config = dict(
    n_head=6,
    n_kv_head=2,
    attn_scale=0.177,
    init_std_qkv=0.0373,
    lr=0.00345,
)
MLP neurons of a small language model. Each row is named by its layer, matrix (gate and up: input weights; down: output weights) and neuron, and shows model dimensions 16-143. Each number is 128 + 32 x the weight over its row's rms, rounded and kept within 0 to 255. Numbers have three digits each. A neuron's up and down rows have the sign that makes its largest values positive.
Before each neuron's rows, "fires on" lists the tokens most often at its 100 highest values on Wikipedia text that the model never trained on; "fires before" lists the tokens most often just after its 100 highest values on Wikipedia text that the model never trained on.

fires on: "==", "\n", " ==", "."
fires before: "\n", " He", "In", " She", "=="
L7.gate173:102145085103104072105124176161120126142034122190149116086097100180133142073217128160100123109092094123134094086166095135163174139088102184106133093122091147140148055125095197087101139113151162091067154129138125144060087104168116102130104179111095100115113145115097090107080124072156139116170088148102141096102145170126142140130119115142107127082144076117140104173159094071056101180105
L7.up173:142143082139133095077103136123107133115042115183132079065127083121140083132144103173160146176149148125119126077096086121144168145096213099079107170107101118136154129110159103075119104108095153157142150111109149145109124090136099116178123154122083117107071160091131105119099111138169087093159112114142170122082081175157146118130160115181166144127153104110117113178149074094133061126198
L7.down173:111161190143089052165099033134129123156082152161092131167176122087126066103145123144130108139128125149126146145101140169132148134101093083140130137110136104144158157104108159135133154083104119045132129145151089150137112133183133142119172102113110112151138175097135154140114119115099069103160108137101159149158077138137146086160109104205160120169122140123103123181142094114133129124175

fires on: "W", " MF", " DF", " FW", "Z", "pp"
fires before: " |", "E", "ik", "W"
L7.gate7:083179063092126106191177170132054144123128088079146115136127119139178095093097133186082144132060086100098089152190137135118091091121118112083091118148162172158079132202119164108104194140071122130099171107181112170114134097167120122132134184132119147074142176123170114191117138095136120155129166131169074098105181126154120095167072123146100125090108090120141133102121121115136088131126
L7.up7:145126124134118163109145125131114120138090109133176131161114162164119124136104160129097072206154091134164065141175072103102112106141075151085112152101077125142101141149146188095106101113162080111094093089065119112172106155146095144138126202224161176081139166119097104147129094163129105137127143113138151147112194127075118117098103146143106149140111098116197136104161079176109097086134
L7.down7:147154123108100097179087127146124138145130145101138105092107095115131086118126109104208183114119161077138179171052165094166127172138133135152151125145126136077144138055098110152140142073110151142124140166152194152115098102113093172172055116136116142158069126130094118156165145148118186107082118108165132101132004134165109186096141084112129091130123134076102117146132166067156121160082

fires on: "%", "″", "′", "E", " Party"
fires before: " |", "E", "N", " of", " D"
L8.gate376:157120139166137112111101157059123124082114116113127134074084109185143182111136114096087147110126074157088117084128158120100123116133105153140103126073170110125140110112134171143096178191121107080108195122157167139126097159133145072136099156110120089175196122095135090070120158121090172129138107135139091104151088100183155197160100106086079148080118198131110138125137169138131202161128
L8.up376:096126116085154125113089138117146117072120171097168155099105067115149132130110093116119125105079070120092109120108151119113130154131120138077076079155103095103162162131133141098136149163138118108109132138157179171069070136187131103126110151086116094162179139106089125117138089140143157144132079140120052063173111070200107162102097135061119207097123156131129166166133147136072133108136
L8.down376:102167128126158122115216113133158106162157136144151142163174106131151104138181130114129145102134144134165170153100163142121126192111185135152137162122070050133153142144157110088126162124112181234110116143149155092103142137088109137108142131152072146170150136115142135128144088086210123050108153132121098170139089107109120139114099165129095112182098137166194193150107174139128093147108

fires on: "\n", "-"
fires before: "\n", "The", "American", "Y"
L8.gate273:110174125140138071179140040114110118140145020144164097124109138145172102147140133123152079115113169121176114108133153168099098121104091102112120085127128177091147091074113091144113146096108115085108156172144112122128117128126150096138085167143152157110098109094150116124143141078145158154106137049151197200098162185101132109143140064073157119140128066084106106094141069126136138186126
L8.up273:093036115075114139112049087140144110199131134156127122143161132153084112176134109108094133106091097131149124128114103132145141098039175157153112189121091124120103154109134134138168113095166125125118116129103173216131122163094138111123112143150119143203099150164091144085091134152177134117107106194126189137127102136153075147152077114134082116149151102079129160106148155146124062113139
L8.down273:114140160134145118081102103166136168097097115124091094099157180148086081169127163148096183114160135156085158122097131159110193139115226197155088098101173169130132135143163094135174123071126106155094154133138137107155115111193120104119172105095146084099109113132123136083148092155198073103123098142149145157161091135111107122140141130162136133093122164125173197147101113038135114103080

fires on: "\n"
fires before: "==", "The", "In", "-"
L8.gate303:085132183186124136146110071103131159192088109131122121170132067109104145149137145155155097151138152136121126070157102167142141131126146149056100078089066062132120172133102126098106147120119125152170176081103137168121141168119143093179083106175125101093127140117120126093094187105155171185156124092160089166103113199129144132178149091113149092154092082157153065158092160150067167121083
L8.up303:150160100138181146094087088095164094066106100174136113090139164176115097173088052141091134138146160131107093137111088112129084123135101122169096135146093120135107170116113122181103147144106157138132220097065145126135137151075129116132135085213092152179132118143146108120179123066122109111055118136076147119114139142170141077120134114099083171155123161182063114164128158188121132129180
L8.down303:127088111118112177023083065106096150140127118140109106136149103125096076115124087123091127053139106133145072177095093145149125130167148149133043108111167135120135117167121095185158152116101119159076100177110148114140150120099140104126114122108137151157089108125111143127182086126156071092115086120114133120124158090103107144130106062091120135063068111130152142142140110110138164094131

fires on: ")", " MF", " DF", "\"", " FW", " Santa"
fires before: " |", " (", "+", " Fe"
L5.gate318:209156154124128167164188171120154118168079140117158108101122140115129107144184162182137111072172114118139142113090141130112127183127132100115115165172097133114175141171080120158154126096175127130129086144108093129098075089111148096134110166119083106164108139084121158147050160146125152132154120086100180096147091069172150122136113121197142071092151088152113195102106171106179107112114
L5.up318:130186155101089107187218113100132139102146114127147131138079147198136134072155163123117114171167134079163137103129133115165179130101060135187122119107116087144102111174082115140117089100160137152169144101098173156142073102141058120115115178142102145152117129129122131125081125120121132089149098147106107144128105118136127171128125107124140124093122147233113190133109231069112113113154
L5.down318:095150101125187134167171109080132111144082171105147089157105181122163081140179142129083153149129142086149142122103126096151183201132119200164114151164115190171109133173119170100147156096171150126151151107098155122134144143143136128075180104146092076154149083129198121126057170129098096136123135105150084198112200120151140124139117191165075121147130142154154124102101120073144156083151

fires on: " ", "0", "3", " W", "2"
fires before: " |", "1", "0", "7", "3"
L8.gate148:148099169075151103185134154096132164125040127153084134075093147163090120125112185131113150140135086084121130166128118111135090130109111156164160125139109116142113127148076162111168125149136093104158102144126129191058120168154106184106110174127131135144154167162120170152140121100155137127117062118179139080155163155207183145072082138140130127099126103160100082109136095136089087106130
L8.up148:108122162134135112095152110170148167105165124139144132102113072115093148134175112116131086144062121107155117109122093099209143217156137169086163108128142131071140177151103137146137100133082097124091144194154163131158128123191161148162125092135171177172119160152098089120124075152102128190128139159073098097086144121124144192138099135155159100138170126189150162122119096153142144078138
L8.down148:137119175100139113038126153142139083136108160058134108129120153148127172159129177143111158101174140125084144102121108081106117101141094070110088108100089126148138132129172119169087176128154136116122096153122157097087134128101119102118110136129119149174154094117075147078118173119097132129097120149084133100134165100150168139157055102181132093119091189148147124143144070176135124102121

fires on: "==", "3", " ==", "2", "8", "9"
fires before: "\n", ",", "0", "1"
L5.gate75:190157169121101094103159135150156145138119143129117113152101141186099147129136115130111104105140112078130100111135149139154131053076132106176159130152093074104074124070087163119125122106155213170164182221156151062143101148117100063110063148135113089142123159146139134161125140079154146076093143119142175139092145126181130072176153057166067125073160118159099107110103153065150132149114
L5.up75:153132153098098133051183139186153070137121112122088117125141092117108099170116124142131086126131112104120141102126120094154184076108134120142140095098106069085142113097094101081141126060139157190149142137147126134102063122122060083107085197149117125145100168213129138082117098102172114080089115138170138143097138158179108141097177077134140044142147121142105159118101144075118087119053
L5.down75:109131119132106140148093118116098117124083143137175108178144087127128103079156194090133110109118180105133153074093080143102131187135137135131112143078110180160168086103094077045132153155126091141113041110134101181119122110108115130143162144133121147105061149162096104115141139067124158144109098195119108182122098122057139140108141167130111126155108108167156116088122096131074025110123

fires on: "\n"
fires before: "|", "===", "=="
L6.gate417:169114149133149068173169167168147209136054126142180119101089105085134115116180189189137179123066121187136150158174127156171152160081134101135110071159152114098186105132121159115146134123148146147103115143160101137110094105106100187129121124114106127125128168112130147125101147128130157165157145118144129109102145109175172158143128128194157165121162120152139142107158144071085190132109
L6.up417:137079093138088166105065090135106054097115140156119118100128120159143119136156094107096099149186148093053082135130115126104078063128103076103102183177153131131139154110158117139108100132096155140197091127087124131124100141152176093116111159155120157187121120150084108067157044122148131127089150173088168157117162145130142112111177118148079103119136158153112067137143073165121133103113
L6.down417:144115148150082160156109106130120202131063175144139118069055140143100076104138109173147104172114119141121140166142100186124162132117113109101097050175108113109129125146178118145096152157167138133158127168154166141077065104086157090162092167152120165140126153123114137133056132168181116126134143188078119154158143074145162159125152005182101152120135121134168142118135135095090124081147

fires on: "7", "1", "9", "2", "6", "8"
fires before: " |", "–", ":", ";", ",", ")"
L8.gate113:123124137172062160109057093098075141148123150156092106139116129118151166073120123112134131087169180144151166047144119116102088151147120136164152158047125196113122100126161089162110183095101099082165158143086107037165090087055157166129108141167116097098094090166139112094195167136127127114126148168108116143135172103080169081106127097127141123159142154129133122141155099097129136145144
L8.up113:114167131087123160111094113128170086178153152130097156163091107168113133105166122137125130049212128108160146086092119094143099214112160130149057119092186137134156075128096125179149120075153144153165167154108172095155110066161117129118133150134130119183073128159097149085125166164111118055151127143142117176178111098084102110138128135108149149171153112160108190085133134044111072131141
L8.down113:133180167061179177117093108159167169150166122132203132122174081093045087152130147148106158132116072150156128142106106166176129117128131090119123104152084081154087119158152074132191127133135109162174125102152170146139125114151097092106140153139147188187141162103114158124143122142092124146133125064110174140103121178116173219141105135099129156110060121154141145107112141111112149173144

fires on: "9", "0", " Mon"
fires before: "4", "9", "1", "8", "3", "6"
L6.gate63:097184162052083128143145077134127129159100125141067167140104186150116132128162157112123128181149101150107092084132093132167151107143127143104193115097083136177104155138120162126064106153142107125098137181123201191182103148137142178113101067085132101139147171168149122137174200138133145156198082154124133165143145078153186126114121100112112066169094136115103128188098179079166140160179
L6.up63:126137170064111097097138128145146143162104139159143121177106158088127080141138151145157104107113163178094088053126067130093149126128103121146124087087107154157144073140135131106142094212118163160062109167139168113153167136169161142117132107073140111094123172151160117140165204137132132123199078104179177153121173083138163127107143120119109091147125084090124145144132092113129138116165
L6.down63:096084150137132153143139169149106137149128108114171130143169105072155131127065155115170162098134131175210179088101112061106113125153119186095075145133152142061135113115104102076134094113138120154168066118140127085146188123087177093138152205162162132117120105152142142099119100082156071123071169117127187141116157136129158155137145123093123158141135119137135145091170061156095128124165

fires on: " ", "9", "1", ":"
fires before: " |", "%", "1", "0", "2", "3"
L7.gate198:096146155115086093105124143113124120130121138112131115166167181108128131107162221114116135064198140152144179104141131108088077151120126201147139092100161125153128078112108130172146128144167141128130126144120158143116129106172162095109087094157135109110132018148133153176107164126167138124226101096122162118163132143075116128135169036189181181092120143129149150164132194068138110148104
L7.up198:094130141133073135083148116076144125088104138131100126164142177096152119128136174117101128116154141143125130121118163120061108137151125132086166142101127170136158075071131100109148110144111157151166174155145142148102096189170165123124101095153165139150143088177089116175128150171145127065240151091156178137199156088118130092119146111162144220102152119118119147153107138112168090146142
L7.down198:175168100162067119183094156129209117110134099096149108131132075110206095150113104132184157114150124063196159142068203127158113181117153093117161172172110093104083156114091074126142181074118190081161098154166080096110127129121107140138129123126104137121159166146133118103102101147152149115119175124071097098169032137184116068099096120145108096155135118181135100117095059132135119107125

fires on: "0", "9", "5", "8"
fires before: " |", "0", ";", "3"
L5.gate374:093156147155091139183211118125104157137104121063151141146172213138058172102146189114103135109166114146197092146151123107095112150152171171129188151095135185155153105155123139141106136054105117119126127110060105124149138141162130136106091129144085057066090060167098109131136155136084121121141160118127115106156102080153135089175137110148155149109115135181200145123080163112179164133056
L5.up374:093165105135120148136142165115095155139136134070166099137178202095066164122130183153132113100175135162149159169132106105098106176107198152138141181133156156111155082108124136101111124077114108093125116020060135185107165181139141196129119112119058082104084096145163169135156105140131100135137163100135108082179101085114120095146123113106130153115118114118182145125139163101175151134078
L5.down374:159112171117107075136078106144131140156143114144167103141120099158108099185136096137162082115096168045144055143126105119071109140120154071117124159110119080133089153152167025137173087064110110138120060137115159142155149085117113078076168133089110077185100120082170192120165176102114111125138156161088066159091064128119115139137082176094117080122142151123122148111176165142173082124126